Weights of a small GPT-style language model, trained from scratch on English Wikipedia: a variant of Muon for these matrices.
MLP neurons of a small language model. Each row is named by its layer, matrix (gate and up: input weights; down: output weights) and neuron, and shows model dimensions 288-383. Each number is 500 + 50 x the weight over its row's rms, rounded and kept within 0 to 999. Numbers have three digits each. A neuron's up and down rows have the sign that makes its largest values positive.
Before each neuron's rows, "fires on" lists the tokens most often at its 100 highest values on Wikipedia text that the model never trained on. A number after a token or word is its count.

fires on: " =" 19, "\n\n" 14, "=" 12, ":" 8, " a" 6
L8.gate92:515589532617534461568499449470534516509571487497471506495518465568495532463466594564454486570486454410497415444562529445464410497529436444552504444615464395543484483682526511521499521536518500594533524455533522491608562523529521490434427478498509500550431544389515475503588474525435517485
L8.up92:483419494538489445468435586515609591369418511475519442513625401462582533422438465508535519468577570572414621508485526582485526492578511487518483515522467506469543474489545521445449498532447463520508597560574479523510645468484473518467488585578559454551559505544566489510434540439588449556
L8.down92:664436402564418475446433507533439602546496577475529493532594500506543518555548484519546471454571540550584594476539380531470609500533513562577457550460554560456559475562443434493523542497556467434497529588548535462523511573494502561520463622559550525548377538523457480433447529472506574474

fires on: " and" 83
L6.gate1065:505549466457473523453498414466551473521487432485606421471517501485445501429441486426523536549563577517551452521539453516542503503470566531471563509478500424485509377487531507400516493488453507525476485434392494515534397434501446568484522474571482588537430512539486486533603509484528538453
L6.up1065:543513589565549543515566480425513538441472515437475553474393457529582528448533513518491535451529557512562499510499428532486522588524542477601405522523474431489383467538569542572498458533490527487532540588486593515424486463486466529553586627524487457534539478528538469464497515579422467520
L6.down1065:488573512468514533531385519447452415541528543502537519438435447524541484501461504572523549471558500538504491496527572519411432454457401480524435476557432544476427415533481433545503452482486536548490489456535455559578446543491428441465535471563480437562437527619502571560466415518500473549

fires on: " of" 33, "\n\n" 5, ":" 4, " from" 4, " not" 4, " to" 4
L8.gate0:456519508481439503510418607515587458442586592461532454548474538493449508422472532488605539497482494443457575524413497456563488473536437507530526407529514379510429453537474470571473588454545502463508433495511494539548438533486447575489414550476482468504448459544451456526512442466550427422
L8.up0:451539520506524516440469611490484557562535436444479521531506486450559512483469466372541450538509528558562516486530485442471507552457537508541520443534539542447452483425369511649487526570484525509508548451553535497429506530518535426469463550538432464475430451413439351473477591461483487498
L8.down0:538502450530483460490582492573480472523543500554516514505455551563523581495536478440473430577525565588545498507508492537498542505525458498538419572516545543534560512488425491430509519474477459492522540576505484513426408584483530652522581544586571442464495426475526518501411463502481593521

fires on: "|" 34, " Best" 11, "\n\n" 10, " |" 7
L9.gate603:489437456552498377513541534549485526542541511584507524466434525436575564516447448429563448487476564602460500505436364425505610540545606477508589539594583479579589502501425587489447450426466472495527524541469533503468526594438444467611511609445499505523478447490502473494513484503580500551
L9.up603:589482544539497523516479457510539476587542478495569445597476525510494439528527518514506435423524468503471572560510471467426505460415470548565567480445497453508461421505492470418521558587475449517505545475484426499478540467488441439602459477472514513438545538402530447493505503477501530515
L9.down603:467495427461484317392504543469538498545441545441516484493564477503485512491491589463509555566488556452560430667461429398513538468516547431493572452504474542463532421520500544458504491400534555473524564501504500451440460543441539478507492502497490502576456559567461590513448485501498444560

fires on: " |" 31, " the" 24, "|" 5, " at" 4
L10.gate1271:493489547423506559579545546545499514492474443504552523530339430568589552482514430471532479535412473488437529452599450469478544436460512448532453528422593505451515469462495481560543520480478510462491537496537492546450512353524504528491504588559545559459429507401464561530496408529430524506
L10.up1271:407448427465486477433445549445544528484518534556590493501470552503505547479567520462438438423473547546480542561518431483502637533450517479416503492493513505549512473496440437577489476508523450500397486465468564404423486502574533364570504542456506527457501497541520453531601529439421478398
L10.down1271:554553432460452447571518552420465585518525441462455522514483497543466446464482535463464461473524433489469558512453438548567482517514600466515516525494457604488418462528504484523525476430512450540506540454525489467402433365497505443523504543552566523411485487427491515504427468447413521582

fires on: "-" 39, "po" 8, " &" 5, "." 5, " and" 4, " she" 4
L8.gate143:482526420519508560505626454562529534536496569443548489402396545503500514451378558566529470554428556568491510390515533520493414522528516570563651495565363511482463583465472528503445510456615400453517522538482494476488501566522557467478524465569488449438485457382532534511471386489458498602
L8.up143:428587577557548522525421488549448538601502486499445502457518565476567602422490586521517533571502471472476520563349504531477556437494487550450507433381473514462487527497525457555527521561543527434510531464482521438501467448564530473503528485475497534539464493507472455451550430465524515503
L8.down143:428547479611638508498434520434526542562470511560481530486497580537602502395573368558510501523504501517548592406407497478479504403527406585373541377493446434513531569503552500492465491509515521534487509447536459582473535530490458429468483478478417513568486591463481541533445535498533481490

fires on: "=" 26, " the" 23, " a" 15, "now" 5
L8.gate1014:572538671575576505440482410455475434495547404530562514463563519520493546536562469424494475505611515399551408476398509492466411582561512454483488475465503386529496499558482556473513446501520435482514511518561477495558462536462463445402447566619489494510470537499471492503478457543612527555
L8.up1014:536583516381523581551502498503512500466483520451435533475424478542509514484563493494488436504538533509443399429538446510480413491442478573519491566460489517501559501410563472493445545472497477529585566414481563489413583451579556611473453446438446423499496515526492501544533459440439458563
L8.down1014:500455413484523444602471532478544523614484548580560519493530501399513536442515589512607556465507448520545575464534530460530530472489492395496516547452564485513556485605478486436485467466530493419511499515559622480529529490442492430556501514454598559515464424451495432494471541555485561485

fires on: " of" 40, " the" 18, " two" 5, " own" 4, " different" 4, " several" 4
L8.gate1438:554411579530516552445546481492527583451552373478539444473546544583430465547520394479522473523661480505538491439537518431483533499572442506512571540615592521474488458494583536480521586497486447406520481540434477503511497565477538527549494526491532607566468439423523474469520419402532308508
L8.up1438:511551494500521520457557584450499495498543509441510516534508451478454487548490418530542600562503519506500536513469545409445445438457387627466459475472476511465554540449518531545432476511430519410499450366514497404545535525497474563493463498530402524521504449506497514526464487520471542499
L8.down1438:512437478535474543482422537530496473557477534470533538432483503436485531436507479430475450570495478445500540372545460513526517495553414396433467518593543465431532525448481468477550473558461568520494477544587566593510480402572474467537555438489445480522490568506481549532484424535492512478

fires on: "-" 99
L10.gate493:471579527497482510509512446551442475476548513505539513493486500511407436511480534434514548472540522469471599518454449511526553475522505461537559482512542516439487500386449469531489484491508496389483512515589465516501560522551550454510474503433475516472494394581449488469487555509478573529
L10.up493:446464488509503551557482427528526488536455479476553485512553425488490390462436498500507532490458485528540560485498511596559452540590436562555472540503426553447504442526519484449446463524517448448534493609471453548554574496505513531453519527457485458486496511532455474486619499542500448446
L10.down493:506580519509496421528563494484540606531474560581519494502428551512538408434562378514425579503545545470544535439544559577492457482503467500520463401520455564444476458545547502566487589482533523501508530495521441512443537626570510383485534551505530488595568508413578493475489593478502422513

fires on: " of" 18, " the" 16, " to" 8, " joined" 8, " led" 6, " for" 6
L8.gate1342:427468419393479461597428452599579527549511467504535520530479447533516468505551538442421447493512492562449556449566548452518520494573415595549521379531564460569499452547473538521472507488459488513536465496351523519436507536477487499518500478493499445458423503525539449541520479549476503549
L8.up1342:477466549467481453541498537483531517509522553455553493455462549591485523509605438553479506488545583598490482515470508520540516516470517446468572462435502480550602500490443508489513424540531497484516527493588567470477502554495492556420564488477529526515515315533424525367541561528558571528
L8.down1342:566559499410383466540530568606548473494553508445458434484558532527506518446531452538499422554486453477503516471431488493562535521535406535423499507517551437524560455529493450549486462483529456513446520444451494485517539577529513527509557547399518466501541457517515503380517502501515468457

fires on: " and" 49, " of" 15, "," 5
L10.gate46:553392484488539518579426547569567447475463423519516543523506527485587530512510549570447471540441513581510516528528557513387610485543438505494524426435563456506481544514597469509487465570481450583478532557422481466534556480603469521424589374630449477418481503548510525542480495498426467491
L10.up46:483450562494496563430448497460547463482492420519544504502480642496436472478474555417506475534565512513433336502575526583586469557583412501600523515468439514573501480516590531525575435495560471510519538427470525504498483500552515456548515496515490543503507502483548527517513470521480487518
L10.down46:530483432470378429474468550466484463523502577502590432458467450535535487436484489527561544358532546513501578406524438518413487552476497552519540544496572553476428444512479478575504464462469580534420537487509546427539531495534387495438391489550469406550530513591524547473456484493512549510

fires on: " and" 39, "=" 23, " the" 8
L8.gate1053:473500517514549492569495443556452485501478517518491581482506590471471461523569508503471492516611537480485431481544456481477492442442528585533479519411488438528484471520469418510543517435529553522509449490482561570554528494529468540601620481493440584465466500472401428608405506440456395543
L8.up1053:548479497484537465449483531496506518539492547560506519535399551583501597410493437520496512515562431537478623530417526604531523459475443570490535422530520486573373489505513532458447426479498591450579400541608560494525516532490547441526538519528409604352583459505472489444488511520452497491
L8.down1053:566582470434509546452577536548429481504414542366548520472517515536512487502462449481502451488429509442552501417482544465557429513481465545461521550518491492595556524436416524563488590519606391428477543489522462487499510445520516474386552502558666404480512465493550463445621448489563581448

fires on: " and" 53, "," 10, " one" 5
L8.gate263:472551499481578532476574576506620537445537452532548525481506405476536550513566472428560538532456494481426473466510486542549566483529569539510527521433431471516527563393537485564536432500496454489598510479492492443587473493481449473616568468567438478538470446500581400593475534530452581544
L8.up263:609498547517478549616572415499501505413508543445474479436425486469531523541448465528512504458434592550484545494419403498518519571456517525480513481437523470529534427413544545483519473494437557532560534478529553474610410609403490471573475568551586490497536460400501466474490540536557429585
L8.down263:447476557523477448495557521469442467610552458584566527414494501509530476538460540608471560473520485516600494444505470513369519531468442458503530538494484580460499497461478382543555507415604509525450405565553545512409501494549444537442484522515503560550452586545519548493561454470553498500

fires on: " the" 27, "-" 13, " a" 10, " by" 8, " of" 8, " an" 5
L8.gate326:512472470394513582473603550442563485496482488424487570585538516480512466542509452517544380507504441463563567522531526473468399501501377442518527578510442511488490488494529477473539513527523551432482535472486497427461571435596465526446626561483572507571443402540425441526522426513539379507
L8.up326:550475497502574550532463515475509422425486445414487485511457518378459457528516514437542546523445528504479553487484488512512470531530530447539427446528511413439469548506492546526478434578430542470491582492483523440534480522580467536526537468432445410463456410494523503477493540596536417452
L8.down326:514508530411540514438532502459542596463468522445503583504419509495477451433456468470432481544461450564510526454528437403487499506519444460448479516512553482404564462527491604548471517511549461409484510502573499533454581578434530518465507449473464603490425479585430454516461465520488504416

fires on: " |" 25, " was" 9, "ly" 6, " not" 5, " be" 5, "-" 5
L8.gate947:550506410469462411452537595449456415487484473540519397461479494506554459453466501462496503538452573532500527582519544433483583484461456452501447546449473550505547443514444458503536566431495436454400441494440513501519569549454543458448523493543505421439565507365488493451509519538595496549
L8.up947:503474488461451471495531543538491454481448576481509473562463416458503540456545638533516470558574430446460471496497468464478465530402489382462530482519496466508542443504516482461496537452491545455520484501489521492436475480542415449509533531525558363444505515547593483441598440438551480446
L8.down947:499514417447549515492521483501555427427563418529597530517446523422357470492500493449451533482468621524526432544587463500480531494564560423470485492451517486488510510471351481584485494532474486539459466449471464451495530489487406522385545519446574404483557497436494466377564467503529462490

fires on: "," 45, " and" 13, "." 13, "=" 5
L8.gate1154:518485495510500476602520477507528440499502472527477495529460533533433474556502496517491554522482478516386467505486488481490522417454557479455525549443550460518409476593482508444467466465458430521512496569472524468550494520558489492588464482585381541571411446509428543482431530526537523490
L8.up1154:553484479539512563510518493517542491460514503487574473500448563503456445572448444438564701465515451488438544514472446411602553451485534476465522540406522554499464443589518420488462491389418528508522523519509529531476477491478582514467455512556490477506563538515502480466443595551511462514
L8.down1154:600468484544520477427530539539542403465455475342487551497581485559497544390505569546432340431423448499575540521524620547510446594496373424498518450493488556445524544493459539555467590538489508440479489520496428526534514492479552491500555641482545506480611486487510559487473493544546404546

fires on: "|" 50, "-" 11, " be" 7
L8.gate1408:440537602498516406538569526492584432501480527532573504534427487484463496605514606458538480511496574481503507469602433480555484507572483498583478467517492517538526489426462495540477437510525463442516509549472558500390431481562568497488528541599483506438575592443507512409441462412558495514
L8.up1408:463495516492536419429544532438507509559501484546512426623466498569539449501523494437556506518522402565523553590533460378461494430489583533418568519498452503509547469436469396478468514531506437633481487551586460507493505519492481573469496483507560466455555484553525522435503500539556554457
L8.down1408:475524438516575433496501570448511560570441427523588499405526571518454511532549497423490579516553497494503494506530499467549405548426577418517596459488592522488469488483399456439517376536507458525544483562489407516429551463450539489461504519519613409498554371546507544496535532590460573562

fires on: "=" 34, "\n\n" 15, "|" 13, "\n" 9
L9.gate1277:514457554502539512511428518517491492493581407528519548516630425444461560549563541495478440485479549554486412506482497476501504542489557481510524479506591354473537509463498451420439482371421534484519436437597473406552529555462482538578529547500487448466569491430522508532521474497544448460
L9.up1277:530483433490522435615505561587450534428545451534461522462432468529442550544507545540435470388493556417512513601578492498509532448489519563536509485581498417476551535475524370481423497425518607577494460452574451467577494543493502586456507497442456532471585564450581526521522421529375456386
L9.down1277:551501450488535526562486520462482475483490456488530486496479497471497542556550424462474481472435534512608563516466495524574514494515497524524515589579506487444538527459531539504503539575464446501520368501449505505438542422526541498432467426621550455470459539521513385449467509460452474444

fires on: " to" 81, "-" 6, "," 5
L8.gate1042:428379453549519533470563536525519483570454521495501521456469427639462599512424507499470426461469563458598429414524547567512484516482491442534502498495511422602495465471485514575517498580547441437439544536554537466500527517445578505465440552484475423418510477545507504457547592432495500569
L8.up1042:504446565556526512488526480487517494504564420453513507513485391586542504484458431382529470435502563510443509424541440457441560475516493465513502525445504471511539469498474538376514324425570515555572535513537599555543498594525510440498395519544419471554471507515386528491473573543544543499
L8.down1042:556459438497512405486478488459544463552522498487525597396461511478611457556568531474439534561457518453602470413484524480475499495474560450470530542480449458530381582473417491558475432518512451479535521545452511619514478439519492437485497395540534513468528514515572557628520572558513468437